config.toml
n_layer = 8
d_model = 768
n_head = 12
n_kv_head = 12
head_dim = 64
d_mlp = 3072
vocab_size = 8192
activation = "tanh_gelu"
norm = "layernorm"
norm_place = "pre"
norm_eps = 1e-05
positions = "learned"
qk_norm = false
attn_scale = 0.125
bias = "all"
tie_embeddings = true
parallel_block = false
extras = ["capped logits"]
init = "normal"
init_std_qkv = 0.0262
init_std_o = 0.00655
init_std_up = 0.0262
init_std_down = 0.00655
optimizer = "ademamix"
lr = 0.000213
beta1 = 0.9
weight_decay = 0.81
lr_head = 0.00891
grad_clip = 0.5
warmup_steps = 212
schedule = "wsd"
decay_fraction = 0.924
decay_shape = "linear"
final_lr_fraction = 0.1
batch_tokens = 131072
seq_len = 384
doc_mask = true
train_tokens = 795200000
steps = 6067
dataset = "wikipedia_en"
MLP neurons of a small language model. Each row is named by its layer, matrix (up: input weights) and neuron, and shows model dimensions 128-383. Each number is 128 + 24 x the weight over its row's rms, rounded and kept within 0 to 255. Numbers have three digits each.
Before each neuron's rows, "fires on" lists the tokens most often at its 100 highest values on Wikipedia text that the model never trained on. A number after a token or word is its count.

fires on: "=" 58, " became" 6, " with" 6, " (" 4
L4.up2945:097076156104140170150147144132153094087116118109122117105152114128142115110106090122118111159137144103106120116119100131156134156163149110119126137136127163110143150132137111132120123128114124106136128097104133143143128114095134127104149137145129098119150113120158114120137108119107190141102136131118134134149086156096095107130132123146139133130117118121120089149106103169158136150111114153128141135132132104092124172077139120109105091128138124138103146152135110146137136121133184147152146119120130079111168105108135118091131095130104136115120160136120161151144129115112175126082110153079129105120141128123115095175112143099148107133122133149151118118128124161123122142154156093144127139096158129135155152130116100096116139135056125094137124166158187135086111112118111

fires on: " t" 23, " (" 18, "-" 15
L4.up583:103139135136174118130161115148145176122108139121159148142133121123113145107129123122175121129148143154157177123105120147077127094117138136106150147110130080146132147146107110169086150129118057196078159122138105118115127104117131122156116182158104077122149138133118131118127137133162093137132186145122092137142106134127148161127149132075108127135147146111157150140158120148136146121132160136106117147099119151127136113146139146139110103119103124080139166150135141102096187182114121109174145136137153110109124145101112092113135138172119138109093100116096090125082140121113088115141144120116165140121121142111118148148119131102133138132126141143108131127084138117154104151142137113151120125140100119146126147134138067115129118141107104127089121099119092137080107100136143

fires on: " \"" 14, "–" 12, " (" 11, "\n\n" 10, " recorded" 4, " on" 4
L4.up2998:134149172162171160151126153139152177108125183144130095140150123117095106105169107082174130120137150138120151129147154093127102108154111108151112166136147132157099141129128136188084103102140091135137133120147119118126131096158103155197097139115142172124156128113090146097132158089134137129142132127124098129116160115148119159132141105107155161170158136114155173109144155112109161140144103122123160124100091158105120105129131167123141153096120124119116113125089111124142115138142154128132085164110098142122135105105120115130162125149139089119134102117126095187145080120144123168129175102080105160081139145138144137126156121127132130101118134125145131107131121140166120111131075173122164149115091109134137121143139092110143137141114130145166145143119089127094138157155143

fires on: "=" 78
L4.up269:130120131167102182186112195147123118115085110174115114130127107131120113150140103084150128108137138116143117166127133124071155137122107134094098136144139124136175166130138147137115106091122111096142108090106134129171146149119146122134103126117102145112106133117132110098137125161164155154155133111107137101138131115119113131130130105151143170162162122136175113131118161191103080152158136106153187124168100179129110093123136169102114143132157147164138142117145163142143117103131152164085100153124109136118119160119122112091174089153115125139098147154113151110139158115122190107082122172127129122126135127156099140128118083142065094143099093113159133176140145128110115120142168125115141109141071139131139162129129123104155141113119148140137148112116106136093082124151144

fires on: " and" 39, " |" 18, " to" 6, " the" 5, "E" 4
L4.up2768:169124124096125147158144133159118147129123105096116183108125166073114085148144137153115093125130140107126148138106134123140133132164141140117123112127169165079105112169155111143118128103125138173132120112143076091139126076164122135093115144135114089112131092143169127153146120120103154125159125124149134096122130154116170124183170096110086128152106137102085117071104135153167101100124112098134137084111151128101121142138091085166108123147122163097145143113167162130130165142145142143140141103110105137117071125103104039071130108135089147142134121130146119106143114108134138122103175092114167126124127130112098116121145108083116142127111141137128108159109124169126197113123152122157125127140139154088140152106151126117090113147151119106138150094125125108113146151150138

fires on: " |" 23, " (" 18, "," 15, "-" 13, " -" 11
L4.up1995:115151121136093148121160132090110141132124125144098142104137139097154127087109055140147070118124096141156109102149162155111131135114137127136135136123145119111137140080148156116112111151134131173098115147196137157123125119090115106126146106136136114132163107161152122132152144153128155135164163128125076124104121118129140123131103149125116141149084110116155136141107067135144178043141138143151158105078096152096143095176120136122146124163141124153179118131174123137149091169112129114092123109159133123129172148140120161120126201139092137145079149158120130182099142127109145155135110125131116137131155135154120141124141121138120116131113106129147138195076120128139143128141126102107152105147082142125141111098147168107111114146174110108165156092125089128100114147160130

fires on: "," 37, " \"" 27, ":" 8, "[" 4, "′" 4
L4.up204:106124126148114109176130121082113167117154131116100107105115187148095124097164159092110118128127135140164132132090153102123124094103117109098153133133125140119115149105135134074127155159145142137159082135113098124138125123161137154109062137124162134167125118131127096102099139109122123125139088124131112146097139164137134126127125124101137161129132121140130154154122099148132172108190126115108118098122117125156052166160122109139144142104102117141152145098098150121093130100162149122132106124155136130171096113126098121153125101146120103119096133126151102151145122160104116122162150095094114154092106128129124173165118144122150115128112163170112144126124137156152145104145123174121139142132097124110162114122159128136155117149154150143121134125077093131107144142114129

fires on: ":" 50, "," 30, "." 18
L4.up580:131123120131155112146170122162139100130126126122106114158121135125148085116076139109138114135107179161126135127153140190122103111113126112161089147119128102114116155138152112130119109129133094144130095117158108054106148122100180124163135131158174116092093127134122090122074114120082144118120121137135150084086151136146102135141169142095112144078113132117136147156163107085130144143153089130106117157142118108154105136155072108173114121137112123125112152114115100159123137098115138136098124137138130137114122149136088142171089131141067128119128102149100110109095131133142150155133140144107150154129130160104144153097160094105157158140114087133121098126120133119143111102127121159110144115157125113092200149098127125128143131142103123091174166191152112138140133111147133

fires on: " would" 29, "\"" 12, " |" 9, "t" 8, " did" 7, " will" 4
L4.up2653:104142114122114147105100108125161157151131108157131106134091079155132146115086112079097162119140152131152139124148077166135111125104149127158135155079160127130127127112180155138120142082106135119152144129117152176126099114140141111115141126125145148127141180153120126121205151083113168111138143118140137160155138105111105111123133069112119100116181117097164134127115102168124149079136103194126134158137155148128088148154115108100115153087123180084148110143120110114162126123097151112123110086140124154115125145137118121150148112129150120119106143162149097136125119148126165153176125183112208195093140118096145106147120158106111123144128133082165134133066129104113151137142114164155134114111124126121139126134144100111114130124120160101156107089129118168128130176138127

fires on: "," 30, ":" 29, " it" 11, "}" 6, "y" 4, " It" 4
L4.up566:084152115134098150137125121174165116148110133140124113137109165124127119148107082150117123110145111139140132119101097102122072179117152110124139143120111154116144089119161126082116107091114180120133117120134123120141145124122122137118118124144132148106145069141136131126180097119111156178147163110107063145089113176089162122166156113158114116122149123095199095117156063116136108110121152100108157085149137174168104161132139079134176111093153151165122121083135122100134138140117175083106144146165174148128085131121116107109152087161123160135089118122122113128131150138150106119151126142132128140115101064098119149168146166136140105140139136168112115128174137123137156140197117149133091126060117132136116112157095142141084095148135136143121116143120126146102127129150141

fires on: "." 65, "," 21
L4.up2697:130108110162153182136121141113120093115131156174149132098161107124122081151148135124177161143116099121196129083118117097142088135122157133130163176136151137128108153125139130108129097138085113171129152099134118109115082133142109109110152135134115119131124092142133127091102105146122123103130118127133146122100149178116098099165152171115097113202143128152143085143100110103169128107147130109158104146077098132116097110120136121147157127134099136088141124109108110135111131114135123127128150124088129123146163118107081126157173134108126102127134131139105154137105087140141101147171147114090113153143111110130106156121118150109120173144107122102075127157094151126135132142146109153109117119129093129123138119151162164116124117138108146136177121115107122162066137182110109

fires on: "\n" 14, " T" 12, " |" 9, "|" 9, " to" 8, " Tu" 7
L4.up2088:116173103152124109181123167123131119127130116147105136149138120118078131146088076079119113089172136191129097149108138137059105148124134113130161149104172141136109168130126144115175118116115131150114173138074111110122125119147163103131136149144066100101124152122148158129151100101108097162140124164129132136172145129135139134127150122136170134093126132126110121087136098165123135116125135133084138122139120145101141162090132151108117127146114169059157135110129106158142138144134142111136136141159173134166122170126138127109108110196140169181094107111099118154105140154140119146120102087142102136115092191138116121120118113118108156137103119156114058155097148127159153099138145144153134105148189133125148159112137120127116108141110140128168142111104119156104126103125117

fires on: " the" 51, " –" 6, "=" 6, "|" 5, "n" 4, " |" 4
L4.up2321:119162179172154117123107152165108114123115119142128138145133107135140137108133072107131130135119110141091123110151148136122106129086120139137142166132120147137118130103150137121120120134080144132110158146166100141114127125132126134136146141104086136073110117117126145097109136132120136124152106155122109138132132114134108159132128099143093152116107128154092142155117095162136221147139126158110105161080131152132106123128153138150114147148100207126132097143120170128113157097134165078140119141133108132109123124109141124182117121117079134176107109121117123128143125092153091130146119109129077099116163104098119092105187098128134124179138120122181109138164114137111071125143140103107129111139127169113125125129125124162115104148137147151141096142133100106170162126116132

fires on: "P" 29, " p" 10, "c" 5, " P" 4, " appeared" 4
L4.up1941:115123125117170114143134126135135128106126137147176168142132132121096146111140145124080126071171143107160140106100108163135123132122154113126122122114123090048114141117148138116140143097112043165152143138156110092121147124169132155136093109119153123148103121136099136114152126140138127100098120158130122108131136140139117138153155125111135157104174131114136110107112144114147146097141125107116133124131106115123110129144122102155056140121164105133131132078114151118102104141130185127126125101113141107137118118151170150146136109113154065129153113107202085166106151133163106098168126062142174177109156120100149130125110102121120124140135174144134087154094141110159121136177170139170125123137159088155147128122124142129126093124107112125110138104128107160159127174150148

fires on: " (" 63, "." 5, " since" 5
L4.up2660:137176113115086099116103158142103137160168134113142143117099113108131087090146105075152119182169105084138147095127162135067116117127144140137173149081179101122143142141143167100135147155119107120105084111130126169113124065129151128150132190161126117118132114121086107129154087124108174194134157137112103175111164102117110142119117127092139126119111139098194155128134108141138160121169131133130158129126102124119092129146141119167130160159104160120115113155136127139066137063125143140128118158161195133120114138126100097176124129170106125144105119130129104151107148086158135158112108106143101122153103097144148146154149151117146074179137140116132103142157138127106124101092099099113157170117161088151149136141101140132144110173113126092168106117097084129098092129146152

fires on: " |" 31, " —" 21, "\n" 7
L4.up177:138144143152127116144164100115150116126142114136121133090132078129137159103118133098120083112112132091134141088130082100105131121169159147148151128090153152122090155115145170178129140081153151158114138143120116091124120118128125069134118123131166119100183135132120120079119135079106154065126107122157107119137126103140133102103119079143142166113091151155130120141103121145123120104141131149131120146103127110157162114136090128135146127099179129100182117132094138124147088109138176110148126094136115150132145134125123086158157129111140111147115137125167078084180072135135112130105107152172111125137139060123084125137138139127123122120161121098138099133128062140114171112163087140068133093121137115113117123138108144147115135109153123097138138097105124138140144143161155

fires on: "-" 47, "|" 16, "\n" 6
L4.up1548:133163125105141160172137106162131117126140154149147135127143100129106145113116109115137153151154111157110136111124169143095149095132148155144171175176119118096128133066121143129127156145108101099150106121149133122105154067120113165116132162145127102111151203088121149138169145113116127139126125142151122075110105106108133112113132123148115138179116160134151115147143143094130140114119102127112113108142104115152118091115130144106105146155147140106116089143119168115107151137125126098081126163163149127093139086167137117115138091094103074132136084146151119160106139122133175156155107144096107176139111116120116148139127117079130160138160127151113094183118105174150136113138128096143113141117131123143108132156128140155184112130144139148104107135124132104144089114128124

fires on: "-" 91
L4.up516:124048128142107144145124129116146151090112136197105151123094133108122145104116118080134139121088126125113130144121145127077121136117159145143154151155112137096092128132126142183075118139076143130141081128130127128128117078129161141103137117113106160114154144129079118131134150076134121094132124109158096143153105150114119120133143137150124086178091130110151173138120138119115136069158130143094184122101119118136130117130129131116148133125159137111120136129101138107123115145096115114128124106158089158137141144103112130155115153129115076129177094116137132150104124107116111182112114142170145130118151177133115114139122167058132164155145154127166154148099110142119138148156091149095148131139140120150153131144141154116117199145110125109120136136158132123113119149119157

fires on: "," 20, " since" 13, "|" 10, " in" 8, " of" 8
L4.up1421:154107154175085162142118114144126138139168133151126111116054139126130100139142078103152086150116135111130116166149161121096121120088129149129156140116121127166117156152124160105129056142142081093116120130128125152145112130127144129151099130105126105141127153102137128138130112122076155117147087116096073152109121126103127140106112132108131113111107142105131158116146114154107129110136114116131133137090134109120103150109079133122103106135090109143152116130170150134147148113117125132099137113131180147079144162166121166168169110152134156224069102145129081163105070119137122163122143145122148175134155164119152130122130126096105120180113113144120130174109110129112148128175122109148126158130144112120114117102109150141133121153084156141129135155139109157115103157130133

fires on: "\n" 49, ")" 11, "\n " 7
L4.up1651:183167115091157170143138129101129107192122129110112145121079107132129108115098099134117120171149176140107139118059108119140114090120143085127146109089180104099118124111111132110130168096121171149137132124144100115161120114174094038166160138119084124130112111118150121116130132133135165177180102143118115116092143139157125140118133116081146141140095130146159124173113084115148145089109155096133119141140135084078113141150124129138124141140109135138163116116145144129128113190170130135128143099098099149089146162131161109161127095093182141201137107104102077110103114164122171119125135137155159139106068120085146073188154106129160144117155111101119143131126099149132124105092138130104138100104172096106131157126148101138156127151120149120127117102113104116111145135083137

fires on: "\n" 18, " =" 12, " is" 6, " Episode" 6, " (" 5, " —" 5
L4.up2317:097143147138117094143147098131111165116112148134088122096101144127144109111064046063136136124133114122146144095101127147138122128107145127149155118111122130124160161113151167119114119114104149086130091121166132114105183137154154130134118192120108116110114121133154083081140113091106138139150115168135151123118125108135125095141144112149173119127091132079169115161138168144109109110104096137141125151121078145157126101102102092106090124123164133142136147104107074147126122170125174163126098142109158090132116128140129131156116133149130115188126144158109086123096112095137111139130127136095133166123168128133099125170166152161134143128127160145111113139102160089105127134149143126134143176131180118097126132118097167099175096158137140109133117125125143147147134151100137

fires on: " (" 33, "\n" 14, "-" 12, "—" 8, " \"" 8, "," 8
L4.up1729:135119111174165082124108132102110146121114146123067086091136119105105137153149126083149137085145143168125136137093135170121135138112109134106096132138165128136144130132119099149125109105118085149111086146162177122118085160158159126120111131121128099132150122133098184147158108120080118121117153149138113169127118111083138090140166118063136171135101147098121132153131124155151159149147123116147130122136154167158105136064060144185113094173177117079153149114156167138136133116105147136143142142134122106121122127138138141131097130138117145125135088126131097141124120084145156167106140141058114166123131115071106161117179176082137082168089156139134169100109128098160138179145107107161178152071124107141170134132109127130119130134121144114163114150119095145131118121126126

fires on: "." 23, " to" 13, "–" 12, "19" 11, " and" 5
L4.up2313:118132115143109132134135110096131171125111115112148129128108090131125193091092083131134108144114130133169146129105151126099135134131138078158099155141114137120098135151119146119113139106127128159139152178122074164144136131126148117106115156098102115114102142116131154157130135147114109124110108161176119118132141120112070091150125095093096134117065125118139153147111169138154109096144125110181122118078139127084111142181157141092096135135104191120168165122106074137143114108161108068178132158116150126136170120133116130136116105121136061131117073160115143139163106107126131143140095117130102154139111089098119144142132128100124177138122127141137104159121140114105136143111130122147134077109121145151107154153108091134138093145162162086154150138161134138120076097125142

fires on: "." 50, " of" 6, "," 5
L4.up2702:104135142112138135146152134098088141114098097159143154135116164113127156138111133106154131092144127126109130104154136149116098121118153120142161144143166113134151151147104112119146128112104118129059158134126175108142148089099104154147099166126136097088110089095172135123134147122107140154137155126123125124124114111144117113129110102146131089121131150156180109137155086138137104128159128117132156111119105110108115106132141112146141130122131109071131150102117147161114133144099121125137187132103130125140162112171156090137131156140095113146110160129103128101103151111123097151131157118159127138155101124084081154101121162116094127109121130148098123159132174171131126110137157165126122082127146132117112106145111116122115174113117094114155148119123117103065150093152144

fires on: " |" 39, "|" 19, "0" 6, "." 6
L4.up2761:110181125155120136141175131115146123147103151142109110112117093135111165173117144133095133131136138116148110109111128148091108124103144114109114174158152107099101141136150126120154123117098124122132145105092136161057099135116128128120150176121152101116132140110143126126112133141108162110157142114150105133113092115122108128136162115151112144126155114126144114117122132151142140112111116119128126153106136142095091126119121085135139092166135172144115111135147130135157159174158150061150128142095153135130102139099143166133170118118114129174138117099128123097144121156124107153156142132126098118069134152117087121083114161089048109140112170132113159128085137071154163117154152148124144126093123140125164084078128122132113071127122143143144161141121117164165126114146063

fires on: " (" 44, " |" 8, " only" 7
L4.up2454:123179143137129090152104129117113122123168122118121134123129129078135131137128136095160133111134136126142154161114133105071136120129171148118121142135121159114103143108130108138093172101153121118141114109141090137126122091159156168144113148123133136145129125062107144110123096098092109134135141121107131139142101110129119130163175114134140136091130147131136154126123135127123121111136121133123124159143109156129092142192121151101126095107151150096103094150184073177154121145106107124140117106150128110136150106146066155102130117146110124106076136104145078180130126125150118129118133116153114136159145113138169129118147106108136080155128095110118053163122143096120112119155139152116173139119147154103118175127120104140096170128109158100136139145175098122128119173146136

fires on: "," 57, " which" 13, "." 12, " and" 9
L4.up1929:070119126147148138145142151089174112171108161162112086089126109126163118099121159125151106127209118136181135113108092141109099136139128083157140141142113130131130119090128122128121144085139143122152160072125149149150148084137163085144058139129145120091138100177088157096108141156153133090143138168108109147078143108123102118163152148172136127156104125132149127122109150113113147097112158100132113143134150153127119115114142104158109124122120149116137137101087123156083113141139161121106104151113114155108139103137123127074135140131147122108161128117161128149122109170112108201134126092100073126101104089117166104153159106132115146162155117141135120122121122131132150141154111147110157099125143119142159130105108123121125096180149160168144089140108116188109162154115134

fires on: " (" 83, " with" 5, " |" 4
L4.up1042:124149108130153186141143135135117101134162130145095117094141187148119164135149108129112148169145128115124169071091129158103129132128122136119133147122123117116127137128095133142160075148082093130084139123183158161146105116136101056147132102121101109083106085115129124141077149109108132136129138105139128138125100126158152132166114114133152157138072142143163132167166153116117186102121159114108102147099135158110155120165109128156122164125141148141129098116122154146110167111146128148115142105145137140136105121109115149123149106134096140153097088155141116157145125096078129115103133137158145137082117130095138155121136097097144112162111154156134121129157092174145111104108149163116112108099124135108115114112082110139140109156161134111171160078141154128128126125158157

fires on: "P" 18, " p" 10, "B" 8, " P" 7, " St" 7, " Gi" 5
L4.up2271:162112107145069118113134128076117194133132166119151149103156117080127108148142117103133109127102137109122138127067140167122100121129173122140143160101139129113139173159121151119131150137074124142133138140141129154133083175110111182101086163110095081087108146119066119109150102116143162113132121152173124152141141148127186158145159118136135097128177136195142126110097178101117173123146139111123138121120157124120116157148098128149133130155158132141130129138191118114103077174134158137156136096137140085127122141124154159116100136117123097163118128123143107118148117153100099128157097126132090116116071116156149145163116088129158132128113146163144116123137081162151123142133175138147173138122125117136136148147154122130119117118123138114119156147124117098089131105107091

fires on: "–" 21, " and" 11, " to" 9, " =" 7, "-" 7, " until" 5
L4.up1279:115174129153108173122198168102122125087148121162129149099128098123122124134105097095151120138168111167097148116138132132123132140126120116152150132139144141134151170079137090119119119155108149132123139119163109137124131141144099114143137170092092147139104170132144158120144128122126143084140134136121084130094146137114136118114141093167132140127106110150134097121128080127120133129081146137125098102107106133147123178097141135168095143121118141125134113134146110145100089127125129099124119159130104116107121116143107147129114152089110145125161101144124189110150123113136130099093075099126140129099119127152097099153107147120070104135130133179142098170134125141131093129124138141121112037116147162142145117125149118179130142112128134101127182133161105121125107108125177

fires on: " is" 26, " was" 18, "," 10, ";" 6, "ly" 4, "." 4
L4.up1153:140094103106140129167128154135158155153154139145144110111101103120133108115168100090156094069146140139174183094174139128129087149106147144102144091103171128153129161103184104118104144103131082148134104110115121115144168071088124131132135172097129131136113143165160106116101111076130164149130140113150127119140091154104103161142127077148119142083114125115152132111129105137075138116098120120138108096115119118140126121114105135130138127120108169124100114085141151116113129145141121081146101103131158105087117073165142125134130121089093072133133135177107115188151148113141117171130144134123131144095162122118113172114151149133122112111101111121120155153088181105151130130141153163150113114162143069121165135154103136129127157130184187106122146127131114121158151117109129

fires on: " and" 33, " but" 8, "," 7, " before" 6, " causing" 5, " caused" 5
L4.up126:132107157102150140135143161112099147124146126127113109094116133161136127114110136157117105116135149131138155120136140139097113140124142122119108125122163127118125136192135088168102099134153098180068107099155167122109118117161151126125104156165149123126126115095096133095128148115115142107130128117158096189104108102161137132173182146131141173138128137149120151140119138148142178116103108151112155150097154173129117154119088121142078104150147127149123115162100156116132183127139180090102146162111144118121152141146111131120128150128095134136135114117137115124142128107163149137139140141138108112106124121128140144141206113156123157139156162100114141167100126094110126117144169131079124121119132119126171162120103087150098118167130136147113150098112104122151148118097129

fires on: " (" 40, "\"" 16
L4.up1193:140112147141117121143124143148119158136164130131109135120123134088122129106133114109106139123125144105141125139126096150144165089140095086107183135124130125107138141161097153147109117099118102125139100144149134145152121153139134098112130126123205130136122129101106131119147132128120092123151129124125145143108132163127116122122122129136133114110169161144153146151114123140135103120102180142157178123110094139123070169123084148100119091119130138076187099102118130145116102143123109134107137124124104081098147151121111106153115153122142098118097147138142088133101155162132145163138128089124113141108155165121126123125136128121145097136120129114136138197073119174134161140163139127134122157132112160082154128103144112054173109140149143077190086105132093096110146148106112

fires on: ":" 36, "," 30, " |" 6
L4.up15:118105145139133137098131142137155108179155105167151091157116121163150128147106139138156108101129183092118134124151110144112115135114117120131144122143154170131127113133118073108106140099159170094115142131119076082134106098166160137112150119129126129100164114149139074151093180114139108124123098129115103114117152129094095160135141133113090157136101164100128155161126084143119102150112152141106136146134106134093111143070162158144129120136125145118116110116147159115092142093123169105090109088101133147138113139157105147170144108153162105111110099106145125122102089172152101072148127152126090103126110109119158117120159120128146141152128136123145128122121132106159207148133106147162098109168135127107106157117151114154101083104134147099090117127144116139097099091104118

fires on: "|" 19, " (" 14, " strike" 6, " since" 6, "g" 5
L4.up2979:116105170118106143176170128118092103146114146120119079130130147084147130188129072140117101126087121053138105126187155118071161121148146143084123139090138139093124158140152151095172128132147116122124111111133145129165130131121067126144096097127146174117130125061134124108178123137128110125150124138138129104091149138125094123132125099117121130139124145145112161126148177123119126094121158157095148128144151145108157122137092109159112158153090107100128138103127113142134122120136088111099116113172152144109101117116159097122175145162148107173107149125113113119102131146126167147123127119153135125128187119103153107130131116093108116140149111110146105165101085151128132115145157100158107125158126122130128147102096135147090152131100154125135110134128108123119139151111153

fires on: " of" 50, "," 14, " year" 5
L4.up1659:138122124086120131142094153107136073165123117110150129144114133120142125103140113092162093128165178159078116130121127129092111100106146157143098121112123164102136109129139120119117117145149130121114126121134119104127164119123147100133117123119107109087147145160113118118105178116128138164138076085147110128123119163142104144090153155112071097124147105132120149139133132098130132130134095125112126120112101086143109154132143155114139128121110097111111141115107111143144105103101131120153137078127108138170097113128081119152129121125157150162135105113155133071116095129116152162139145137113162134157147130113114159139145078092127108147138137126091127110134136121172125111150129176122133112104139138124169147123130127075085109099114132161151158150163120157100149113115129

fires on: "," 38, " 2019" 6, "." 5, " against" 4, " 2024" 4
L4.up243:122158131118109104102093204081110126128130172121086115151130136102142123149078143098104154099136103111168126154141121117106129120135123115093181106161140085076124100109136143146098105137125118109099114058132095131155124099139181178120135182153134115122159104158129160120125145117104158139134105115133105127066127126116155113145121138104079142135127115150126145123118112139129131117150084122098082104161148133122089145123153139091159111154053133174141131118133185150107122119119124142169134142112123154135133192160125106168118112144141094115116142096162103135137076136123109113139121103120138171162121109126106094136150142119144152135164136104131132178138110120168108128154100115163155151126172129124184160132122127129187123129123165113126090067118116135131105105135114

fires on: " and" 57, " which" 14, "," 13, " but" 8
L4.up848:138157148130166160153148132104161133141080156102097123101176113095135120121129157133109103141151169161149158142158115141131145120120140120142136118139122138107098164145093142077130113119114118169127137059123125090096110094106150166166132112162131144086139098179095133129129144131089156098133059109147140084109121121140125159172179100169129143136170126135116116153165121115093162107107120121139109122122159162131123116121142136126121121142102183126137118105090166164128124110105122140079105085089104117150152152115106124140146183134139120080145096135139144117150133151145133113140140124095107112088116123134120110119111116092148156164093121152108099143150072143121108148128152149131096147091113105161145160111103148130143135127117138094153133152099098173152113120102109

fires on: " at" 25, " in" 15, ";" 10, " the" 5, " To" 5, " to" 4
L4.up2557:155118125129134166124146148136167123103159122173102127134146154124124129109124161156140128085147140135129120139137114159084161133121092183136145118122185131143174102124092109101157117113089127160082107125114098145073141118108113177125148121134102105150129142161105172124140136172126110156149121123116128174143115135090107114153096120111125126145091136111170108157150131174112192115094124165121098131121138137079128138100139190136127105111143164094122093095129128123131183095123119142108117161131091152150166129112115163190160113143167138141118129147127121089129118188114098158090143138167152147132116132123102132130150106117124124168071129144094142145131119140136164155146133151128141084137145170135158131103158113133126137135101171132147091096147133092146085146099109

fires on: " in" 27, "S" 23, " S" 8, " of" 7, "e" 4
L4.up588:131093116153136094168123147138150131142166111132096106164114119111118136140126103132133137150130169150129129157107172102075127166161138117142108104145082100123112168166091118084109127153112175164107145073135066127144090149138146147119083110091130103089135128132077163121100125142148134113130142142068151170111134072123094093117131146167091106113113078135126117179100139121153118126122149114133101116116107151113130129151123148133135149085117169105140111168167160149100091136108141124140125101117106102165148115090107141129153169166112157144105086104132137147100123184138116120137134142149125133126159166155109138148133104129095075075119088115096181125114154110156154105145096123115172118139152102130135161140110122126152143156110128122141127082165110127115113178146158

fires on: "-" 13, " of" 11, " as" 10, " Museum" 7, " round" 5, " site" 4
L4.up1906:092127124102077110105147128141111144162109131114129133132093115102101134095080071131152104137083126119111149119142101136127127154068153077143129164121090122133132168139154121146125082140170086119154124178140074088124132095162129099109106139131143152112122108105112118140155150159102145168165125137093145124117124164104146139140118100091114137159137129132109138126143099158109134075098145080143151155110129092125106129125126140134108143143110102143159157157135109124134096158155160128127137109135156180125131159116111131091100151108150129198116147122140104125083119171145162133117142133138122170134132090158103092140111109051116132100138104059070131106101111131145100145165122147115110136121172168122149156172138163138130131167094137141096136182101152144103112078093148

fires on: " Japanese" 31, " States" 9, " O" 8, "e" 6, " Be" 6, "." 6
L4.up304:118137120127121109142115129132110129139155114116127166131104156149181147145145117161133083107133134127133137121166137120129142121119130112108184132116161122139118149117161126132150138136157141139107070104159135151136142085126106145154139109189078131141119162127134134131128109089114124140156122144161068119089172183097066130107132106126120138160134105111172096116137129161198134132114138113110112132114156179132098094143131180132162120117107142076133096143173159141143177114180134128151070177112128117147180115124115132123152117091121136214121139121141138134128127131126130131168170096135118095101099138132121116084146138113104110130125113134132141176152167132135176139110105136132165139118111114126121121133115120165127164108125121131130148158146116177140127122113147

fires on: " at" 16, " in" 12, " on" 10, " of" 8, " (" 7, " part" 6
L4.up2676:140137123133110125136134124130147133137136147123137133112145134100167155090138136116117115143117136128093126141149103145141148135117151096102123132128118129125129132164128148095153136106103079136161121106150120136096083115119125163141153106167129115141126060125112118156126101150095172076106116118112110117122089122131134134180126137146128131091163140144129129178156123157151149108121139142105109126105135125108143135146125147143147093136110128099145148154109105147156141140111088135104119181155107132140159151145132137131169090116147146163117103102098107184140126118143095172128130157146172152113135175136158133110108089117121121104117161133114117147111138075144149117132109132102091109111178151127124126128118086111138145173122139162130119113146114166118102126151156

fires on: " and" 35, "," 20, " –" 5, " |" 5
L4.up2546:091114091148107114149121093118142133104090101116166120113155135107127127130110110116168085126120114141146106138149083129092075165082131109127094132158168141089142159099154105084124114110161116147121146094132127176110121102133150134113105125149154131114147167153124175130180129087114120125142106086108121150121099118129145135169130091107103124143127125118098086152135113182153108066135147130129117107102116114095110116133106151169116122116111138103146130114123152133119150062127165124086094122120134109126102134137109108137107151051093151134131085151117091150139124086139115147144122124155125125120122125113090098147139121159125124177096075100109131129108080120126141136086185114150144115136117159149113090170143133141073132133140104133150103129117096143122065158121138

fires on: "," 30, " and" 15, " to" 11, " has" 7, " -" 6, " have" 4
L4.up1270:130115152125120124152135120158127151177129158111131154128112158101122129121148097110135103149175129145145164129108184170132156116173117136175132148109128117110143119108091132159134132109140132150146133082132135110110122132100150098191116098229166121115120145130095159082139170139108158131130109123132131156124100121142135099153126127151108105101146155170126110142143141145116173102161107097080160126126113134081107140168134123107149108129175129121153143113122134108131140108110147109110141131164108128155155053153110154112185101113129102132145117109117121157143126119101068128204121129140126117111150111130132123146098144120121137173126179133157122112123125158111083098105144102148123108070076124143216144130119109101137120154138158151163139161119113149156132110132131

fires on: " |" 30, "-" 25, "," 4
L4.up1643:105114090166070162153102109115145110137185157109132110081134116130096104099137108098147097150127099092139154101138129106114134156139135102130157133141100115108116130114104170124091124148109134139126139119121126114167155119144093141097130130138116089097133131127121167152133089145084107100154080129144111096121099152087163133125142127148084129111106129132135138126141118134125133168152134116114147105126107115124105128113131177141074136124146128154127127138110126139116145156129127082133141135133127157110140161132147117111112104166125118138154129104153146150137105156146109144128124128122117096104134134134127073107115103132134141138123136148144134110099118124171149132186070134137145100131171131091114082099109120127194170178109108145115124171128099168103128129131100

fires on: "," 22, " (" 15, " ;" 10, ";" 7, "Re" 4, "|" 4
L4.up1388:126170124089142100126119151079108134122084107145112133084175131126096101135085165131079101112165138131103119129161153188144115125137147159149120132138136104124139146101168121118067140104108196167119109124149153141120174115101125151110127127149137141089139138124115109109103115127123162092131173128119155135084112159149111181140118146137144123151109129148136142153080126097136118134157135102120172127151159154108130128123124140165108155115149161126152155124164103162131105111129106103141117136188144099134187134122124155136144141157119159123130081144129156178142129167146101106172095101095099153120104110124105148119162162162125110121147142125103109128096141126131174109148135080144143079157138117122149164129119120137121133104151091136148127147161125081115148125107065